MLP neurons of a small language model. Each row is named by its layer, matrix (gate and up: input weights) and neuron, and shows model dimensions 384-511. Each number is 128 + 32 x the weight over its row's rms, rounded and kept within 0 to 255. Numbers have three digits each. A neuron's up and down rows have the sign that makes its largest values positive.
A block is one neuron, or neurons of one layer that tend to fire together. After each block is what it responds to, as a language model described it from the Wikipedia text at the highest values.

L7.gate71:155187144073054102177116151075153151188110152069121077139107140108128160136120131104135160141134114153098094121118150179154156132185150133124133113153172098125099047148070129085178114152123141117150104127116127061124122152092131158096115126192106155125130123147082140081118133099143194120124141139148184153113107119148109104142139140139103146106062121080134111112106153089084135131117
L7.up71:152149133070085126175129170106137128169109091081162086132141152096110187096151133093136192149139107122148088150114172152177128135151145105138137123155098058123110067160104107050170140159102126093132114126098133072088140141115102140124116149199142129142098139135093162104107106112178162158105151150159159154109090117121154121102140114105112138116090141117156111143107106114122109141124
L7.gate118:145121206120094134122085111134129084132101112146121096098163158157126084136095111050046147166163142132130109126087133138101097165127110132152136162204083110150137122166111100097120141114111076076138155095117147168101097109119086082171120124121150101140088111108137147153159116119093145081152161054149139213102110196122130154148169163057136106126149112110056117116115113162130076169161
L7.up118:155121149124104159145069148154103120097136106149109076075150157162103106144072106077060121166187135112072125176060130117115094142148118176140145184155091110142160145167119105084110124153086090060127118097109156162105105079130103129134185140121141091118099102104100140188124120112069184086117141049106076183120134125085149149091182207099147134139143143165082116152111106117126100130166
L7.gate284:113153093085128090096143117110164103142187164126122121125127062141031120172122103127126144104153086131109108079165092130163165047104131120142171082155150166166100125162126187159140145160141119109118110120118097071143124130194144185087157164093149115106106130157126109131173045122169101100102135087132090119061097122148084125118110118148137144123118080114123123067132117109156147042145
L7.up284:137135081162137122088117119114090140103110145123154082158075100134163142139114163113096106163081098140085077116137101132136172117113160129184112114160125165125096131099096188142152185135168165135080125070178150094178143130163172090074182105104140162091154102142129166127176072161128143120138117105080165090079168133129082060095117109168103183124083084084086068119162127143171177062098
L7.gate534:178151096107057108178100132105137097143198144110157110082161089167096106144119194140089134170122145098126107171145125140071145132209128125121127103098124108179061160130091116181117089151096052093149151131103122128115119174069144123158139146103078144125078089125144100141146112130141030076144145044145099198123114138133116117111205108157155042123161085063120083095081078114091128157178
L7.up534:174125100143109108164102126097065123127131154064149075100135112104156119124122166129087075163162140125064150149109105138053137126175080204147143105116124118165091161115080117154127134131122107060150093119127164099165168154097146111184173121099142110076069090121110123117143129155133112078165123086123109152108148107119102101140184134161112070133129119061098075113097080134107102125133
L7.gate567:097147087104148200147167160156117132183102057130134099104165147130151113117144093109117155158146139111137141111110156139216118149128158092042142076137155096109099038129128125080145132118120162115109133191119136047140109146131169151127108152151116187136112113140172172099103094163108153137086109144115159154118119142141158132117154103114164164143127110132205100150147146163134108133128
L7.up567:116100080139180161128193170123113133144079089124160077114119168091158107096144109094137096174134150135099138124080183158177135168097124143061155054145141081129137078104136122109143146129120189120092091139132149076183164147151191131098146155113136167078124104149129177081076105176113208192102126153114167129131133124166112103102139178127138209116083147109162080141177165163130076123114
L7.gate746:132167132132095093115205107138109122125131161095152104105151139124116146148098108092128123098159098101138111112106149081160103140102201129057155126178133124137130135120144090111151114076153092158126090129099101071085107132133092143104120156153143122158139101088168155179161154086113174114130155108122131113111133166126139108130100145118140130101093132134136119107140147131099120173124
L7.up746:089169114114126100112178132103097154123129153063140117076100127116137137149118096086116125131131105128127176114106091106128073154078144166056143118150131106149120134111141088193169167094146097178117074109069067095152112175130130133087167138125158085143198101140143145171125154136074255166169168098126131122123140123145153118135092181118108168116096096145132119134161135092128062165101
L7.gate770:099090096125126150174220154168133097115156152177170121055133119095162136126138148128125154185147145096149131102122175166143148162135089117074107119109213105100118106132126133135153145122140151107108150132089107120133156115077165164196109129136107169127143115115143188085158084126080131099113170133121152148141146156120100102096119164029094121126143085140170115155149135163140139197089
L7.up770:140131049121169143154164134147086158110145106167153131098106096097153140148153174145073157176104144133088156131155165139152138149144102139077137093136187169083110154144196119123158137130144106106095165092150092090132185135142184162119161148035117199110134048130155151115220079126095152146127172162128156137127136130183143117110135133063102169164105108157146123113161155109166067129100
L7.gate789:169116118057154124086128119165178144185143109088204091128095123175108127107169146089143149124086087110140084077143127108176119102147172159100145059131186077112054102118104107109162152096123181057142161140136098137151078136097157113196069138136108088145182146051165123109114104127195136136190141170161113134137119126179109124138122154134136149085097107097119139131106133136085086143129
L7.up789:159171137108091161125123089129104160118097162090166134078115139117154104142070121110136196133084166163110089129153105070132117153129152132087135078141147090160157081118061116128142136199095148068114100167096072067153093149101110110111159151128153100135177139086166178130135150091189170148170162170144132126162100111133145100033169152141158108154055131129144167107081129023129115101107
L7.gate854:157131125103113140177105113117117091155188114097189097052133112161096106113106115083132163121112153149127117099073131111144120168116166116108192106206134133141119113159105122148145115159100060069123121121086122055148079136117098153165151138153129096140078095069128139147119088119115136106145171102122117200097067153121130082102160163106166160139129074113165152126118134140120123168152
L7.up854:160109127131120123154086134104077136106149118053210080096120119138114118098099122128117108161099111168121136136074118105142107124097163178118168183150103096161126123140087164146152166134096104060112089108127124089160108134153126114175163147160128093091126088104143175150120099122115176128183116107113142166074100171131114133122152193129151130105106151104144104159199090171104045130141
L7.gate1255:179128124137138160182112126158149154075131105130132131088133122132121120132118124096069160146121143137138126108125166166109126122163145106107165044133151077085126148152153175126131134171118073073076117163163143142133097066085146124088140180061120096122129094143142087035092063094152092110103143072117053168191079169193073090128143118083114140109142149183090146093129113105123140134140
L7.up1255:167150119147248148195131143095153185129098094138133122076097187153192137105146114091103170184126132161183137145134101152121204165133115111162106109080084090126155138132146166146125141135095118086129120105110173137150120090072177107120163146085130117074115125153102128118030090156168100120080138096162098150175122087191073070139097202041114179094119080145148149123157149144112173127203
L7.gate1357:140127107058120221176207161127114170100137127081137151107148131133137149124122111114133167167146154127082156143083086088108133117102082167079142187106119115174138099117133135193111174088157076160148106166162089075113123134109169157059143121133151150122128130139112149170121121129097062104114149116110146195120113148145187121193185155140150149161112106119142090115115102081088104109124
L7.up1357:110158137111091127164156202138119098143179162077174101131150138122138123051123124061045109200135169082110147162112124126122128096100084202088151089112126123145151129146097100191125101121163108157145119178079158115151140111145128143125133118132133100085167081117187139136089126135141107196141173084097082148073136152096105087141216184191150126145161180137155106103111072114103131154185
L7.gate1449:160088146102134128117150069075154111098121109128119118110114124122153150170138109044095167186134141156119122143181159084104106186129112147110159097140156130084071156135103154117092131165130106110114144090188098156130135085106081129158166114106131098171145082097133115140151059094105147119150125112082135130129096137112102121123076176108161132136125118136098130115181114121152086113136
L7.up1449:122079139131126120141125057114082099050171149105085130067120109185145148155121091074099122165134116123104150138159112111119186169122176114104149079122127112074115134142083171151124128216133125107114167109111122122161139145109122138187117116112121140103137124107178107124192069083088128143120119115133122172153036121054128075180116133055159159135124106147136111165131072133133051122140
L7.gate1517:169145081092169175162143090146147108139149093102146108070170138184135166186097118125111137160100146155218113122107148102168111124157156045140123155159118168186102153130119142122158117161102115096143132117101111150145118118122144148147101114160092120142170123100121169125123087152110108085143121134098180156110097115125137198134174147101164127108141111132108117117066171164077127144144
L7.up1517:164101074131158161175137131115086140139114088095151126095146103158128183134099115128108129156053150191157149154134129096131123148148138089206165122142078143179131110107136196125162123183085111107092138116066152131146156104132131143157125156121130091131134078117108172113097122184117107112131126185085122129118056167159152164108141113126150184086055135165049132153114147136151142126138
L7.gate1694:190137084130196132182121084131162086133121109171093168112143143166127098131146134089114160178164148120103034077160090083120093182096138129016106075139098140108117095148135169131123121138106131061123144131117122124137104072156160158167159149100143141112070099148118137135149055103128139149126149114149127128125079174177093134074160154126099082129122141111181114097149132103131102126215
L7.up1694:144110093125124068149154107119140120119137091152166084097102102152113080131147123074114161238111187165138145135175119130145129189101130106070122126141143094076114067178139152132124120105138118046106169127127121078188116137184116158138101145099161142116093142131125174078121129135142157089110129151160140154094086182134099195102137117134082110118144088093170096159143124080102058110155
L7.gate1884:123123084124125146155126126160107132112150125057108112064128142124124143139117154074190216093133131143186140107163138075164194145093183166077164023176142104121129083164103104184177130175103135147079125135159114073165094134065120128150109167158119119131148121090134112190194120090129122136160149131145124098146081116091128125122090147165097146166124164128202177155111089083121092150131
L7.up1884:130092094110154167165166140089083128086119132033115111102126155119181150156085133058143152124105120133117143122144111112187184150044173154076156069082141156118130114138066093178164116116135139155076091134133134056108100108124112112116115125132112121111134108117132148160143110083141126086152157124083157102123135064136164108181119182105092171126087136072164151158131113106146139169126
L7.gate2034:133177111111156078144113136136123150142078134087188145145163146079134078082101102136112136148136132084121133110065180087125103061141110175064169100124137094184175107134096110162104128078139121105160080144150155091120097142159160123169108108147113095105078119165139164101089147141115130175121129081126131133121109168148111132107179174197158088119112125140173123125146073160103140143170
L7.up2034:144191155099165107129086137101128155148132127116197138135181162113145089075134099155108152159105140087060101116062160115165127085158074148090162096147120088157195122131107129202094157112149102086172095185124138082121094126135161156150114133121149087105104140151126162145073153164078128138115134096131116138087115135140132122094183183170142075129113128139164113107116063133124136157195
Non-initial or partial word pieces inside names and words, mostly in lists, tables and references, e.g. GraphCal-c, P-ur-ples, sim-ulator, Co-ul-ter.

L2.gate310:066060140112146149150134070128110168149150079145078136088152124146070095159139102148036153196158150106154111091114118146120123138160035189142148064101124041100130167117119137114112233097143143130164108093106070080081138066153098188145182110130130145121089096205152160128106173128157138143071145130113126167148182119152097112091202147136189155162103131113083157116099113120125126101116
L2.up310:129138109127185141189096171127150097137121118143116084125130233159127117148118151170136153088084131165133118096131140109063152132148173130111162095156176110184191148169047100083140129168091111140170159119172154142108147103143124106084057111124083122141162139116112119168122148161144138103137136147142089151109144093184124145129113127137107132105099115162206133080132156105153154152146
Opening pieces of words split into several tokens, where the word still continues, such as sim(ulators), imp(rovement), in-dis(pensable), Per-c(ent).

L3.gate383:101183131105148130171082083127141185127158141165104173106103085131109119181095123124080138129129160143112140128142078121137103141131080097115189105095184108141113107195122130143083096112096113071108120183107202068095092099135146143146135190155168094198105131121120111093164146123062133136107121120158182091111142139168162166118122099199136162133142121110156141154131156108146092178145
L3.up383:118112165115155134120209116111181133149144163130130173117122181138064098134119102138135100117153126115114106137130162174113103122137211124163144069154102166138151151085134149103145139104116102114144157133102114119143120175121110095148188146101095174119116139085181098096119163141154142145150118161161077137106102123149142140074094139082166145185089129128088121077150115179111196114097
L3.gate586:159184151118066111169091119135146139087117186132177105113124115125070186119096128075134123092106120074185100099210101075086126134117151100120106075138109089171208092123128147077108103129120127117117146114092175145109146122125088207168105176146074131094137166098125120104213147116171114102180118181087106081165197109073160187085103120125104060163239153161085139175148116131097106180146
L3.up586:124170138157102171156093169102105135196164128090145124175149168164112147118109120092160133125113145114182123147130123092124100141091119159181116099153085096159134129148161188110106143166117089107078150108159170166091138169164139161187102180101107117141103146088106113105141161095075176104181067166089149121168173116157089153113121157151126164171154122120059128157165150098132128112095
L3.gate1140:126167141101181097115122064141128150112158116134116092083141149096141100077121129179164105142143158111110125138153117095081156152061190105156099139121099132143112152138091112135187082128160129119106224130128163189066114143123096114117130148174155080082166200156106091201180205102126195130146094108092134164124147078109113175139107081103128145126140124135075110166125117115102113169161
L3.up1140:149159163058135116167117114135193086095125119158106147096132089144102150157152181096124132123135135127153146133145132087114112186081116118108113104110132090092126124123127138114071085057159096103129173055117054101138113109122149129135091107092107189059135182182083134133146133108126102186123082145150114157105123126128165127128071130142161115195121152171141140115125097137119086168110
L3.gate1691:123177119087111169160135124144162163151104103166106156140176087135058170135086126115112158134120156108135162099167123128107140200125119085129166096099182111129120136150206117099152134119153146140107129147114128120111124164123126099124138139120068128080130119050164153209182144128137115144124165130109083128170138112139182165147134126135183147134219104168090148164178163194058102147112
L3.up1691:134115126154122138182169180095153136199128173140118173080100172111122145117084193156111148134160140195159152131127143146122142106094185126105184097093130159115109150160166067054171138145188135128101148072098119142143137152121095081081096135156139092044192175073115144168172145151092132144190116149149078148135194091115105119119114156192190135137152109139118140163134158143090166119105
Pipe or semicolon separators after the second header in wiki tables and lists (Team |, Title;, Player |), plus scattered mid-name word pieces.

L2.gate1491:137162145089102152188091175147179104135143132163150077141141199164135153148100155166139117132095133181120086095111116125119125149119080157131141138177185103078068154142119156139108112102163157141132157177127011126159107172090170135102132108140082093168166072105164178103108100106136159130133140120141059200152091198110105104172128095080146122172182100066135115126102114163151137153112
L2.up1491:119136129143159130135150129163158120135148143080175159188137140172143111132118135168123163081136142193046104150119192141127090160127138152103122099127051146091089113117169119098125073134134096117098128102157107154110156153082111069120187094162100112109095168101100175118132119089115178089130115145183163165099045126096154066154127123105188125140193091052115115134100131109104083143187
Non-initial pieces of numbers split across tokens, the digits, comma or decimal point after a leading digit, especially in tables: 4|63,427, 8|62, 15.|37.

L7.gate65:147125118131123113128105058091130172188114185142137121146067087139134186123099098124075123142139098148177148066155133131111151140127110118120149160128094161120150165119103111160159120112154183124139136090172140109126077096174064138111120127082125164113086147206106118140096099142174126139150102190162089164105101097158083143146090130087133150247095173151143146149113109193126087101136
L7.up65:096078114112157110111183169121128173169154192129192088103130132180100185150070105120126077138140133106192136049174089165134219171141122113109158122107150125144176105119106136104142125172145159070120134084123131123057122115118150139153051134071157169109110085158098110156137113139172070124181039148131069161076116151103116131145156126112126149146114174114074073099100137151101120170161
L7.gate69:127142159148160098129104157071146080147129213131142116118136163145159072125115116158138147118123121136134140132154164149103091106132202143150128126170101039141181083146087099120148092109138162124154138121120098136101135141138123187089106124127098129148099158073127158099146134130133063169122154112087123167145121103104105097215108182105158126156133133153127158127160118098152098146154
L7.up69:118194095118130109123091068166159103132108166117141161128110111139098115108114133143107095113138125088151129176109116149162154134123151138122094107153114193101109119085143100129144132098154122149161135093120156147104067135059117088110130200086159178121171160157084106113078132108139174149139094120113106109101144189128227093134119179116107133115112199115069145182073080142149121109138
L7.gate115:095130165145100067146103103156114136161118187142109167114160193124129134092062128114155122140111084089197094123158146113099138121123153137069100116103156138152110152132133112103109154088154149131166179123127211165139070120168045132100045125115119161137160105167126174068145195141122094142160175164113111217068143149108105122136125156170095109117143144173128145153098147116196114168130
L7.up115:166141148067127095119064147072137103151166088099194158118172131099152162103118113115107106136140075076131141111113108162118138157114201141104138091150119112086170074102139088155056093110169172117162125176085142086127125083148128119174063116114165157096156156131143119107113165067165076147094141114159137153111120161103087136123114168098198097112131143131120127157181139176134140190132
L7.gate202:152127125160178050100063133078123119181162099086185136145145139181158179157158134110070132174155120160112151084135116118143114180149147121151143115070099113083156170118140090121170131056160177096110113082146127147152092110126135173149088126098126195149186207094174141138060127081168072133157095185145124184111083117145204114175090164120131085146135185156143169190145149140081133096157
L7.up202:089104177107120065150116096145149100182167129125089141095135155166127159151139129171111103147124115169104145108114120145129165139142148131127141142155132163114139167113088103173190122158146132150098104121169149174071125121191105203118042135053120167155117140159172126129091133065163077144160104172119100180117089131131146091160119113135115144175133168106102122127094121159110117095201
L7.gate221:082087148153093129106104099142183139155138189113128108134078124100147125191105131134100153103136127162114129184132145145161125100169124115100104112117134123077137144102120103119187118112152134104142133116093090098129073130184104147157094120162083223168164181158179083105094097068135129116112114133120113188064120081139100129163070129128133126157093190140088134133087104117126090076116
L7.up221:118134161138119081147144067128118147126120179117146185203103135124132162143106191148106105170115082137136113122111150138161126111159141140145144150091161142136156129113138100141196111098113125159126112088158101086160104141148091127093129108110095164073189155204136073103112045068149070106145090172121124136130078165127188116156083118155100104176081114103111119160124116112154103095124
L7.gate250:108130156183141136195082129117130041122081058111136134134200166192179129147156150155097081165059129139138143161124158114116153150134143092191140109118162150083123129117150113106092130087180106140148130128099204189048150120145147170092109141121117221116227125129205188148149107141131079105080145166130106185187104162119255092131079150138150105153141115128141131085164115126105182107131
L7.up250:095129153099130039137068123106145127146146082143148175068097169219092089163162098114115155132155108144110163133111130111135172132154160108139127117161068174112203150165137129139117135124138114115160082124141141166070087130177112183121129162135123114087137183101142108144126185067175081173179149143126155147147051062051185147096112122108136071163133121140147177144133145126065131103180
L7.gate480:109097142145092126104126143131154094093130162123123115117147169105116114126107099103121149104178171164104157120160138074127117126125131168143129195173089105111102109111112100207136131146159123128132163163124066138070127006140140083125072116089128143114113155104116143089027171087193088150082158108168127201186121112139141162147173084110095133104185103120120131185154038141049060157103
L7.up480:131123182102156168136142139147145143084136088115098173123113106088127202087149102120119111166113178084120157079153110125099187103129099093103132152104147093180093194112137097107166085113192144159150146170133110163105132166111119104181066160140067192164141118129143110140119172056164087102178125154102090159144141163144166120175130090082100116153138153114111107170136098128172105177179
L7.gate840:067171108110162135154104121128167191146181088157146127100120125174051158166096096133142140124111060134068114056133136107152170098156179125150189145148112137163108182144153106130178156131143115132133100155156109120116111135159116233103079170109130115113149137131169091132119122084155097094117140171143168180111058168181163161151094121071139165125150087114109135103169147157060131098107
L7.up840:117154099174218114110110129145116183128066084048101103139107189129174157126143147123187118153053078166099163113114122170095155143143154176197121174102127180092108153113117092127173215101136117114131116136182120145147142098149143131116111122087102136109153138176097145131128128108144123075141129142132217143089156138170209117166068136133137139120151137118113084132166135136130151097092
L7.gate974:125118087087076103100125160160178108169151127166146106159154144163107141125137154161113087162150127144118145180120148120091136109170135140057141146089144155170067197117146089077139153074118111120104175049141065150148133158123135140109099136169049152135201150121188076143066146052095142069133112119081165149085120148088108162177158071094160101129106090175090088134086114136130144100054
L7.up974:159086125120184095152118077159136088178099151106123108127080164127172130142158117087164147075126134165127129165122134186159123152128073095142115129150047135123145084170146082137110086139073130145131102156150127085086121129114065111141094156155097166122160157161158154142122174106203098146080104115148147132147098131124159139104110143189091129095115149091158137185192128094114087177134
L7.gate987:177088141151192112190134110180084150131136116142144138145162167178133145139074166149060087114131141135184139149127157093150132167099145123139179123132131147078138123087172035105125103129209127146146171113150191137081120096111083119131107123142142158103124152130122142114104167147169101144114107175072103180171102138175177141118071101153139120147148147116166116152120070112127137187157
L7.up987:065095192094146124142135116061145110145071171155113117072128134141116173126079099116098128144194133136160126134120065154101170118095099116152204158171134135122096147129138152146120111135144146085141124141119153173058120131173144139153049116090103185171113143122106098157103147066255071157118078122121121180123089105103088150127138096076157137120091119164122109156118075137105066148155
L7.gate1285:095149120155107134092147076111151163119103101118107097092109119160097110141157118131144157125141183120112128109127125145153124157145117055152151135034107097126172153117141190129107152153124099150104146143132122135118124053117146131133092105102138184135152159178093135124125177099173086141139144124133177168182044096172150125137123110114097169114179127083125110125148165160039110130119
L7.up1285:093138183153143183125162133153130125109114054152190087089131134186153187094097071141092124153145061173174165097162134128075112168083157114116206186156145137122135146173136033130159109158134156092093065135146162174167122097112176175179073149100146094128064160105189167124053127142172084104146142178102107148165092106098127158160064142084136133136145121128133079175169075143076100121143
L7.gate1465:133164132168154139176105112132116164134132130123119125109147131127082142142083174144101158134120169123116118090136048115125169162102145080155144102093115082122115159130129049129189078177184122104164189084123119153038069125132123151129136157095129150119110131120139111215092138101169061083128150168134161134088105181210150154077101100102094137143144162160153150134132103147118106123138
L7.up1465:120153157121170055132092106137180147143097081101136126121086131149109196123095176145051068139162141151144170037181178187122166144156080159137148104122182067193134137109122118131168157104107125091126092185154141121085116105088137124138119140100104185131118087149128130118090114114182136117159056145134093200189110107184148157132126132103168168205087139138123076129084090132083092100138
L7.gate1551:124056125094148144099140126163192105111110066116145119108143165135146174156134079108099156083103125107152138155141156166132112123144149101174169109083127138145175141122112127175131108094062162206082112151071119138130122173151125140178103104121176151156105104185174187114066132145119079068118164153135156123078098125124186159076059191112088126130158125155138141109145175115120153131099
L7.up1551:121193131134140155170104117114050124118154123144171090115128144125140134120075135112142122142165075140140127094140108082139125163145133155106131140123111109098130156106122095080186160177104121137106122118151164140174117083152134152120071160100132091118109166048125115117151091138171137165107140177111188153117055042168113120193119122107114145171133150084174132122157191150045082108194
L7.gate1648:142133123137140092119096096175154110146128155121175129161159141160171114115155182163144084096100112182116165087123091145128152146133110187116076094082096128145172154135165054151155134153188146081173149135127127105117095151112123138112114128108100173091168139140130123108104125103131155093124154153120078137100159143116200149164072111163111115144086140097129120145118129072140128140184
L7.up1648:087118143112148098111138139040137136215124166081148164158101160201123118130141118124113156174081089126074173045128104154187174108191097076091098105114160129190175167130143089173145100142150132154161139093161086126073104090191131093194123119143122228123163136158169088159132162068083087153113149131115092171135156129100145144161115129137126094171106156122124111122102127103130169143139
L7.gate1659:095076128120129061127122169126157170143188089127190124151130114131148182086129134119095117121125117129113128131170078165114076184120132144075210135102168199161121192092112160171165076182180131131149163123085142146125115094139118175106097150096120134134107162146084080129131182089166097148167095143186099130086217145140114094209109088108179080143043175121150111141146176198139161101149
L7.up1659:096065126144124101151077119047121156193157126108141138131112151151166143114105116117076108190133082161168138082146145115130129083138149123131189148104141061110124203141066112140174136158168172136105192118180100127185132116180157122144033095047170096168121171180171105148119154205154099138137103136117095183090102149141182199127103108161108156117153067122101106137132134187153088137109
L7.gate2002:146152179164112120152114122114121088126131149141129215152143147143148121163094144193073111144133086141082104156096133125166151136098191148169093083144092152141133104137088124142192114101142162126114106101131098163160136089165131118111064101083096163103182105153194103163105067069127099089168144136068114158059098086114124123113104149178152128148145136108155126135112163116189181069172
L7.up2002:125141121119099067121092069140135082156203144127116117105111097142083075203177148148068117181151102066112156139073157147191154088163144107130077103119086194107143128127120169187166110092180164129073091082091097122152065132173118154151097064144082186110161142114175153084118068117115114114131108128115141155059137128122120090147143151144107140137117139093152087060118120116138134108180
Inner or final word pieces of foreign or rare proper names, like Swe-at, Tsing-hua, Sek-kei, Pask-evich, often in lists, tables or infoboxes.